MLP neurons of a small language model. Each row is named by its layer, matrix (down: output weights) and neuron, and shows model dimensions 128-255. Each number is 128 + 24 x the weight over its row's rms, rounded and kept within 0 to 255. A neuron's up and down rows have the sign that makes its largest values positive.
After each neuron's rows, "raises" lists the tokens whose logits its output raises most directly, leaving later layers aside.

L9.down225 [171 143 152 146 181 137 128 147  81  69 136 130 169 107 118 139 117 146 131 111 157 130 180 147 136 195 115 121 149 139 128 119 146 144  91 133 115 101 125 137 106 132 133 171 147 118 127 106 143 125 182 132 103  98 134 147 187 134  93 119 106 127 114 109 170  91 121  96 150 140 143 115 108 124 106 136  93  96 113 154  81  99 139 154 172 153 108 142 125 136 135 167 110 123 126 122 146 119 140 131 139 101 166  95 163 152 134 145 156 139 123 131 156 136 124 130 123 123 144  98 141 114 154 119 125 135 126 112]
raises: "illy", "illa", "rick", "rill", "lang"

L4.down246 [129 133 161 130 134 122 108 154 199 143 114 133 145  95 137  93 179 143 205  99 137 172 121 139 147 140 113 173 116 126 112 105 142 139 113 133 163  84 111 111 117 179 118 115 136 126 130 124 146 144 188 155 125 102 165 143 158 105 139 136 154 134  91 115  93 158 130 140 158 139 118 121 149 153 137 137 136 132 138 141  89 110 135 138 138 137 148 139 100 183 154 112 172 137 174 135  97 161 100 138 105 137 110 149  88 134 138 131 113 172 133 125 126 162 110  90  75 168 124 152 139 105 132 110 142 131 123 148]
raises: "ial", "ness", "ly", " direction", "est"

L9.down260 [113 145 121  81 114 126 130 119 128  98 108 154 146 120 164 119 162 127 110 181 118 116 114 128 107 137 125  86 118 139 144 122 144 112 138 112 142 145 119 125 106 149 119 140 139 137 130 141 118 121 101 124 115 157 117 163 118 143  83 161  94 124 104  94 131 100 114 128 144 132 150  88 142  63 118 130 115 143 147 154 157 129 144 126 135 162 114 125 131 122 138 115 133 154 111  80 166 117 122 124  98  85  96 116 101 147 195 116 149 113 115 113 109 121 134 109 146 117 121  77 180 139 144 176 116  90 109 104]
raises: " they", " he", " it", " she", " there"

L10.down248 [110 155 107  96 122 134 178 134 144 109 113 139 119 110 145 112 132  83 152 138 132 160  91 122 121 132 106  91 178 126 140 122 150 108 142 117 129  91 120 120 103 122 124 159  75 134 137 129 137 132  72 154 111 161 154 162  99 155  97 138 113 134 144  98 169  98 133 123 126 123 156  63 107 106 126 152 125 133 143 181 166 130 141 109 128 180  98 154 103  94 117 134 104 187 103 138 144 125 149 133 114 120  92  61 133 131 116 146  87 100 122 150 108 146 152 145 128 143 179 125 164 166 131 124 129 113 103 135]
raises: " there", " someone", " it", " a", " you"

L9.down166 [145 113 103 122 141 119 189 145 147  84  99 157 123 156 133 102 131 158 128  81 125  94 132 165 152 103 119 111  60 126  96 134 133 125 144 104 114 191 112 126 189 121 160 130 125 146 110 116 132 110 112  78 142  86 140 122 155 120  76  91  95  83 146 107 103 151 160 130 128 156 108 134  97 143 125 119  98 125 154 126 100 130  96 136 139 139  93 143 100 166 133 111 143 103 146 125 126 158 112  93 155 106 111 132 146 114 132 119 135 143 105  81 131 147 139 125  95 111 122 174  84 159 104 125 103 120 141 106]
raises: "far", "point", "way", "mar", "body"

L9.down641 [131 180 147 128 143 135 143 137 135 139 153 163 126  80 117 129 159 105 122 138 126 112 125 152 161 138 177  97 160 135 111 116 149 162 108 113  90 137 128 161 125  79 109 138  96 116 140 160 158 156  77 133  99 106 164 147  91  99 130 106  98 137 127 129 100 122  99 116  87 105 138 125  84 120  98 191 169 140 133 125 105 119 116 139 127 118  90 185 119 108 177 187 127 158 138 153 129 136 115  59 125 117  98 159 120 116 188 109 155 170  72 127 155 115 104 132 162 113 139 144 141  99 151 126 103  94 116 102]
raises: " with", " With", "With", "with", " together"

L4.down483 [126 177 107 138 104  96 134 128 114 136 101 177 148  75 117  60 136  67 126 166 128  99  94  99 109 110 134 105 143 145 100  97 111 145 136  95 121 136 101 155 110 119 131 154 128 137 144 139 136 137 104 112 121 154 147 101 105 112  98 147  93 131 125 125 124 156 157 145 160 125 122  52 105 140 106 135 147 106 142 147 143 110 116 136 157 123 114 124  92 108 173 134 138 156 140  95 128 185 132 133 121  77 109 136 123 126 113 145  71 135 104 108 121 100 129  97 116 130 107  62 126 151 145 144 113  86 143 141]
raises: " they", " there", " them", " responsibility", " it"

L10.down930 [121 154  88 112 142 110 133 115 136 118 125 111 163 121  98 168 131 155  94 106 132 169 119 119 143 115 107  72  98 113 131 128 103 114 101 107 127 148 114 140 114  94 158  91 118 151 135 133 116  98 113 106 148  98 154 155 158 146 107 109 141 128 141 123  88 113 150 129 114  78 127 111 132 134 124 144 140  87 156 102 118 116 124 133 110 139 159 107 142 144 108 110 132 135 200  99 106 171 119 134 152 169 142  98 100 135 169 135  33 151 170 129 153 154 130 122 153 100 138 136 134 136 145 108 126 110  77 166]
raises: "led", "ling", "ler", "lian", "les"

L10.down700 [132  86 116 112 105 153 130 111 103 101 118 139 153 149 122 116 141 140  81 148 146 157  79  99 125 170 178 115  86 111 138 108 115  86  96 102 131 173 144 162  97 121 172  99 159 157  73 156 155  56 136  73 103 120 148 136 111 136 107  99 132 114 159 114 126 141 117 112 141 123 118 123 164  98 118  73  95 150 153 156 115 124  76 123 110 129 137 154 169 118 138 145 146 153 186 100 105 121 108 141 136 172 141 115 129 106 145  99 103 150  82 101 103 103 101 126 122 119 112 109 147  97 151 102 112 116 139 154]
raises: " by", " carried", " launched", " into", " upon"

L2.down698 [148 140 110 117 128 173  66 111 118 144 115 116 129 119 100 158 101 135 118 131 112  98 157 178 123 162  91 102 131 154 100 153 147 126 106 151 159 128 155 135 114 118 150 125 103 143 120 125 132 133 136 149 149  96 151 130 162 149 139 131 138 123 129 129 124 147 131 129 109 175 144 156 173 176 137 119 113  83 111 146 162 140 118 105 132 118 112 128 102 130 114 126 171 119 140 124 127  89 125 152 141 142 121 131 169 131 114 135 104 145 146 151 111  70  98 169 166 110 153 109  59 176 155 135 118 177 140  96]
raises: "tif", "tion", "hr", "ter", "ture"

L9.down504 [111 137 141 133 133 112 121  85  97  98 123 170 174 131 117 127 125 118 104 123 107  96  72 152  85 141 136 156 115 119 134 135 119 108 166 160 127 114 136 125 131  67 137 130 141 146 129 156  68 144 122  98 134 114  84 105 147 134 137 100 139 122  78 119  81 125 105  81 101 124 143 124 168 126 115 147  88 135 131 120 145 157 118 158 162 119 136 124 112 144 115 125 154  70 100 153 139 129 139 148 131 100 123 116 105 152 138 111 105 115 122  99 155 135 149 156 129 136 114 140  81  97 180  98 134 145 105 154]
raises: "ne", "n", "nic", "ning", "ng"

L4.down136 [147 135 145 113 114  89 118 112 107 117 143 137 128 169 151 148 177 160 143 126 131 163 101 134 144 156 156 159 149 152 180 123  97 154 133 165 114 118 132 145 151 140 122 142 157 137 103 144 156 145 157 104 109 169 139  92 131 128 101 122 133 135 108 128 114 126 100 152 134 171 182 124  87 143  93 120 117 122 148 106 153 120  78 164 126  93 112 130 123 110 151 132 149 124 117 110 120 123 138 126 116 130 116 137  93 131 109 119 161 124 123  77  95 139 104 169 147 143 142 104 132 122  53 128 112 140 117 120]
raises: "ure", "e", "al", "ing", "ers"

L4.down859 [156 162 139 139 147  92 153 110 118 137 144 149 162 181 114 123 129 149 164 109 144 179 147  91 164 157 110 154  90 142 126 170 137 135 109 122 137 129 121  93 123 115 128 105 142  83 124 139 120 117 138 144 150 139 138 114 133 111 143 130 142  91 138 133 119 140 104  99 117  99  90 108 133 107 127  89 136 111 149 126 154 139 107 136 109  92 136 126 105 108  93 133 122 147 125 130 172 131 111 147 135 162 107 139 120 153 138  94 120 131 119 103 131 136 114 105 175 137 139  82 144  93 174 147 141 139 167 108]
raises: " February", " April", " January", " October", " July"

L9.down633 [123 154 182 139 137 133 143 109  79 146 134  97 121 146 119 156  92 105  86  92 144 149  96 125 144  67 151 126  99 134 117 107 142 103 140 164 123 122 117 111 136 139 159 106 111 148 125 106 111 131 142  59 114  84 162 147 110 154 151 120 152 121 108 115 106 152 115  90 157 133 179  97 145 151  99 108 116 159 167 138 129  98 156 133 133 122 145 131 109 113 101 102 146 111 145 139 119 115 106 100 127 145 150  95 129 128 117 132  97 122  96 114 143 115 109 104 119 162 117 165 124 121 127 218 104 124 144 129]
raises: " 1982", " 1981", " 1983", " 1978", " 1986"

L4.down396 [118 141 121 127 125 103  61 125 142 128 160 123 129 111 103 149 116 134 124 118 178 157 116 129 121 148  89  95 131  94 150 116 130 118  96 116 126 138 139 162 100 105 149  94 129 133 113 154 133 128 168 144 127 148 147 125 107 149 138 133 154 129 121 150 126 145 114 101 145  89 111 119  82 161 114 100 172 112 123 128 100 135 135 132 140 131 144 107  90  93  70 174 102 184 177 151 138  77 110 116 153 159 160 100 122  97 132  89  83 148 128  76 121 126  89 116 113 108 128 124 132 129 126 101 104 142 128 136]
raises: "ting", "led", "chy", "ling", "ger"

L8.down47 [127 102 127 125 135 128 123 122 119 167 190 139 147 169 106 154 138 145 132 104 102 123 102 146 131 139 144 128 130 142 132 159 131 165 191 141 137  99 121 113 146 111 140 159 128  96 123 105 137 104 144 150 157 137 121  76 108 141 137 136 164 122 147 132 135  97 123  99 117 162 131 130 115 159 156 122 146 107 114 122 141 128 131 140 136 136 155 109 132 130 141 131 152 151 174 143 129 139 124  98  91 141 149 109 102 106  83 112 106 124 139 114 116 123 122 132 130 120  90 116 104 104 106 124 104 141 103 151]
raises: " to", " from", " into", " back", " onto"

L10.down328 [112 133 152 101 113 130 149  93 154  92  85 172 162 158 143 142 139 125 170 114 142 110 111  94 122 151 110 105 121 148 141 117 114  86 160 179 155 125 110 128 136 136 154 106 137 101 115 116 142  94 111 146 100 167 131 143 126 116  98 129 114 133 108 120 153  90 158 171 138 111 194 123 131 151 157 132 124 125 159 114 115 128 134 124  83 139 134 142 140 121  91 138  94 144 104 118 102 128 165 152 131 149 161  86 163 163 107 138 104 105  94 117  88 104 136 121 139 137 117 108 103 120 110 162 105 123 123 121]
raises: " someone", " owner", " a", " an", " another"

L8.down265 [146 204 101 143 145 121 124  93 110 173 114 125 141 133 129 126 108 110 142 150 154 116 120 139 114 175 107 153 119 178 112 123 136 152 129 161 119 123 127 127 133 123 122 153  82 118 141 137  95 138 109 173 134 124 169 110 130 102 127 140  86  72 131 126 196 130 134  91 116 180 170 161  90 135 106 131 128 124 161 105 150 123  77 126 139 120 146 162  80  89 193 128 126 135 119 120 156 175 130 129 104 133 126 111 104 150 122 110 121 136  86 127  97 131 125 121 160 126 101 174 127  96 146 134 146 110 118 129]
raises: " June", " November", " July", " February", " April"

L8.down910 [121 140 148 142 112 120 180 132 120 107 154 193  85 117 113  82 157  97 134 138 129 195 151 146 173 133 146 141 170 168 144 120 118 126 121 113  95 185 128 137 112 161 111 165 151 111 157 136 123 150 135 187 160  88 170 144 134 130 116 152 156 114 118 100 103 142 126 111  77 111  96  98 128 112 107 162 131 133 106 182 136 129 122 154 104 157 141 135 120  86 127 151 106 124 146 107 119 106 123 141 113 115 125 135  67 115 109 203 136  54  83 166 121 126  84  92 115  92 131 116 133 110 145 113 143 137 150 145]
raises: " couple", " their", " they", " They", " three"

L8.down214 [ 74 155 164 126 130 173 176 162 120 109 176 178 116 143 130 112 147 133 115 135 127 100 163 135 118 124 155 155 185 171 120 121 163 182 141 115 112 136  99 140 133 104 167 139  81 122 139 108 143 164 145 134 146 138 110 112 140 109  85 104 142 120 114 154 122 128  91 125  91 131 175 136 125 110 101 110 147 145  80 163 136  81 128 143 144 164  95 163 125  79 157 159 132 132 132 180 176 112 123  90 123 110 105 159 165 168 157 111  99 140 100 102 164 119 129 151 132 118 123 139 164 110 131 140 128 119 140 143]
raises: " with", " together", " With", " there", " for"

L10.down361 [104 179 157 101 104 149 126 110 114 153 159 160  98 188 110 112 120 103 163 142 164 115 119 120 172 109 107 130 119 102  97 136 111 128 162 112 131 116 114 135 164  75 131 145 114 165 117 131 124 160 129 162 106 120 138 139 196 103 131 114 169 111 111 153 103 107 117 164 112 162 140 159 160 110 127 125 131 112 122 131 103 150 128 165 143 135 103  99 113 108 121 151 139 139 134 140 125 108 132 121 141 114  95 108 109 170 141 120 122 123 101 131 174 159 146 128 123  74 137 137 118 136 121 116 116 129 108 101]
raises: "ne", "nes", "nic", "ny", "rance"

L2.down771 [178 121 109 128 128  70 118  91 136 121 136 116 146 162 128 129 108 162 107 137 130 105 124 123 151 117  92 142  96 149 126 138 112 154 129 184 113 118 123 103 122 134 118 147 156 121 115 109 137  96 142 110 148 133 119 120 131 140 112  97  89 135 148 187 132 145 115 154 125 172 132 168  92 177 123 159 137 119 102  90 119  91 113 165 154  84  61 146 134 128 105 143 139 111 123  70 152 108 153 135  99  75  95 112 150 129 167  69 110 149  95 126 149 144 128 109 125 119 146 145 143  74 126 124 158 123 144 132]
raises: "ors", "ers", "eurs", "ée", "ing"